Weights of a small transformer language model: 13 layers.
MLP neurons of a small language model. Each row is named by its layer, matrix (gate and up: input weights) and neuron, and shows model dimensions 32-159. Each number is 128 + 24 x the weight over its row's rms, rounded and kept within 0 to 255. Numbers have three digits each. A neuron's up and down rows have the sign that makes its largest values positive.
Before each neuron's rows, "fires in" lists the words (lower case) most often at its 100 highest values on Wikipedia text that the model never trained on.

fires in: "through", "throughout", "due"
L2.gate85:132134128114179122082144122152085117113111086095087108116121144101125138145144108153112104142168129125148134145123090142157176180098135158161104082077130080122125155101108117140097111153113112054134128111103111101135117148111142118109121100142080113069147124094142137121139118146130099128150119142109137139130147111139141133131086090160130166120145116120151150130144131140103134169121
L2.up85:124127084134148129095126130155134099148105160143111154143087118150122106136141128118128122104126116110104114125126129174150145133138114124144106121127157126107125114168128128121120143115117117107138163136113100101083159152151142114133077139092107102156105080109110087181149160123162110122150155140121094107102143122137096092158149153136096124119069172184171141111098126131059136115118

fires in: "music", "played", "play", "playing", "sports"
L3.gate68:133113134134091102064127156122124143088120107109120099126103119124125071118127160165132130130139157132096186118124129173101138133127131086141111150128151101163137149125113113116143115155100122110151152086132090111077139110150131171110134071113138149124136101136076119159119115105109086084133135112144119151151159088156153138147139139165128123144149141098113151131085099095150113144114
L3.up68:135134118140152131130145160116135145071131135106127102137136159143152080130103126115127147156056161107099158148104147152166136104122142113162163149103137090165114146159127109194168138131122134149146133117073120177097155129109108118096130103156149129127132150130099154115127130077115108086119161136151124094126120131138156125146126135176136120178124144105106092130151114101136131135137

fires in: "former", "league", "division", "following", "11", "republican"
L4.gate709:098132134121126139103098142147124149091122163131124113147124142142100158110154147131129096100113148132104085130102137123130117097136133121161099105132097111149112138127142178205096136135109097175148139134150180143114129098084144128137133146129142104117146138148124106134155134102152101079106097126200135109138131115120129139147087137141083136086178137134177131116160158120172113115150
L4.up709:075121115124154141117141128163126171121146149126126127144114130150102146129162161141093113108111124113135095138131114139133143120093135146157096118134071104170117137155104207123146145121115094154142133138142155149135168113079125125115175157090119148092113118175121115108186164103143098131108051111190131106146105103117117111165102132149116134110154155113164128145143122122150151103125

fires in: "a", "average", "to", "on"
L6.gate28:152136130146121124102099100118165140113136084147124120150162102148089117098122154164149094123152137139095091140204140131153155073153170121137163161125128129140158134119130164167079144158094102137117131158132157111116165123114149119110129110083113120149129146124109116138148111119129111118144141153111114122121120147149118123152133071115104163123130092121107136113131106135178133138164
L6.up28:110126098103143164119113152139119119122101142117178121134110135113114139133122139096136159162116088101102125101092175147087088133121112134147133124096136126094110118123129106104142135059141129193098126133157148165129089164137087136136116122110140147155140166102142155167107111125123117155100117101154118136132133116116122094134105107113126072118141106154102101140136134153105121111107

fires in: "most", "change", "served", "changed", "still", "also"
L2.gate3:139159160134145117102129145101155150168155097142142089101079151158092099120095136146162085145140131139112144125155100117144097128117086115156137113151104132154140149149111061136135156134093140098144118096157135078135175164157174156129121111127120106138107116166086183161151114110125151083141127134139135148132090166124120151136142118101135132159145150095122134110124119176150130116122
L2.up3:138156146123140157101144149153126167130141180120110103116116124173137139100123135106148173137107121156170136104152072095139130091150165116159095128137164120149102108150102120101131179122140174112154123114133147125116126164142150156122120094110107122173113128155100162115106123102143132088111142121109133175135126151146107100142124175121166130135165130118179091097152076129136120135118

fires in: "james", "michael", "david", "paul", "george", "charles"
L2.gate422:139087129143112118127132116160183160104161191128141130138140141092108127107140108104118150136096156146154077141135148087157136146131108165095101147116142105146086102104130135125181120115128171136161120135129130156101108148129107123095134135119087148110124138135092117105137143089136152091098119054122130129083102082133112108153151136181160102076148146105108124139096097110133171092155
L2.up422:117139147120169095141164152118094141129124115187125139133131139110164137156153081176085108104153067128097120135112125163145105156125114153187110139146124122125130122117111103131133121145170088130106114145092133134140123129127128136160171118147157152116125075094152136138114142125108123159112108143152150139130161161086171108108097129116152161143113147120136157158118117097112136158134

fires in: "2017", "2018", "second", "2022", "2014"
L3.gate58:120100106124096133075139108133129114129123127173121139148120126142128132157136109146144140143160119107083143120131135171086151083159099150111175118119157158164152113152116110167146102151136094103136133111114172123162111155157128115170112104111117150170138103115138099157099084108124115112161123093143156075150156160141160164130177146133107145133163103094167115133099128094127132108125
L3.up58:103105152145130153158113121153113119124152157147151190103159186162106122141165138168125161131164105123151108150135121104112132129123124123122123096113145063155164058134121171121093117125129110104103086126137126110099145157160154094177120132174147164125131163141103080092110160120128136129165114137123117133122145143101112144110124161134137147090148141136140122151134141171145126156115

fires in: "party", "league", "university", "club", "education", "championship"
L3.gate69:129149116117133126125121141143139150107105121099127086146138116145159116097115127130138142133145153114148141103102126118104066111121153115164140117147146163127121109129142139101135120148125088117167154109128210160113130150119105143069130143128134096082132129128162132148085063124141115121109132144137115143119148146146105093145151100127133170110143138145136087072109170097132124085092
L3.up69:122134099111119150154139107145133157102127117115144138147117116137149110141142140121128156121111140115143112080092115076103065084122138101145187105129160129150096140157126138115151120146151108131169108098128155163114136141113084113097151130128125147104153145155138111139113068131158131129083092122152137111128098110144089078153147137136155160098120111122129081120077132145136153062136

fires in: "community", "children", "site", "program", "districts", "district"
L4.gate347:148122116158124111125113125086133100115119132105110169194149122101092161100174126102130146114142116130103072128115100151136131129146084122085176096128150156128145096177105129103116140120138119141124091129123133107095131143135093119102118094126091137126105110155105159126108114122164167130127118143148169115154096119106099146117103170149150117130156120168161142143122104201126148127142
L4.up347:158140131110143106126132124095112102156170059091137143157116122089093157107117114131168150105128166138134144121122105114061123127159100071142185110147137101146156091123131083118086100125136124142096145081096169081132131118141126117134111130129131135111088100103160136121112100155122128155142120145145130149168135132150131136135123131155098134147148145135167127146128156145120119176123

fires in: "votes", "candidate", "swing", "hanging"
L6.gate383:153144127133130084132154121116119130129149128129121131119163128102121191111115137122099140152157120118130142073124126147054123107138182151099150102139117124107145102162140096125138151146158125122138099144141144097143159104129110174107143141170102147115096131145191120130108158159110092117103156150082172088151104136096156139093160116099129154124171118131093119124111137107118125102085
L6.up383:146122138117107121144101131149147123114158119139148121108114114137094100147093090116129142131153125188139141121076126144124082107141103097118164105112142150138081165092152140154122134115132087165116139122146123130131184132105147175144094123140135113133147132140107106179127114109110180143122125157132142142180147137123145094149139140170157138142104137200146135120114122137096173118120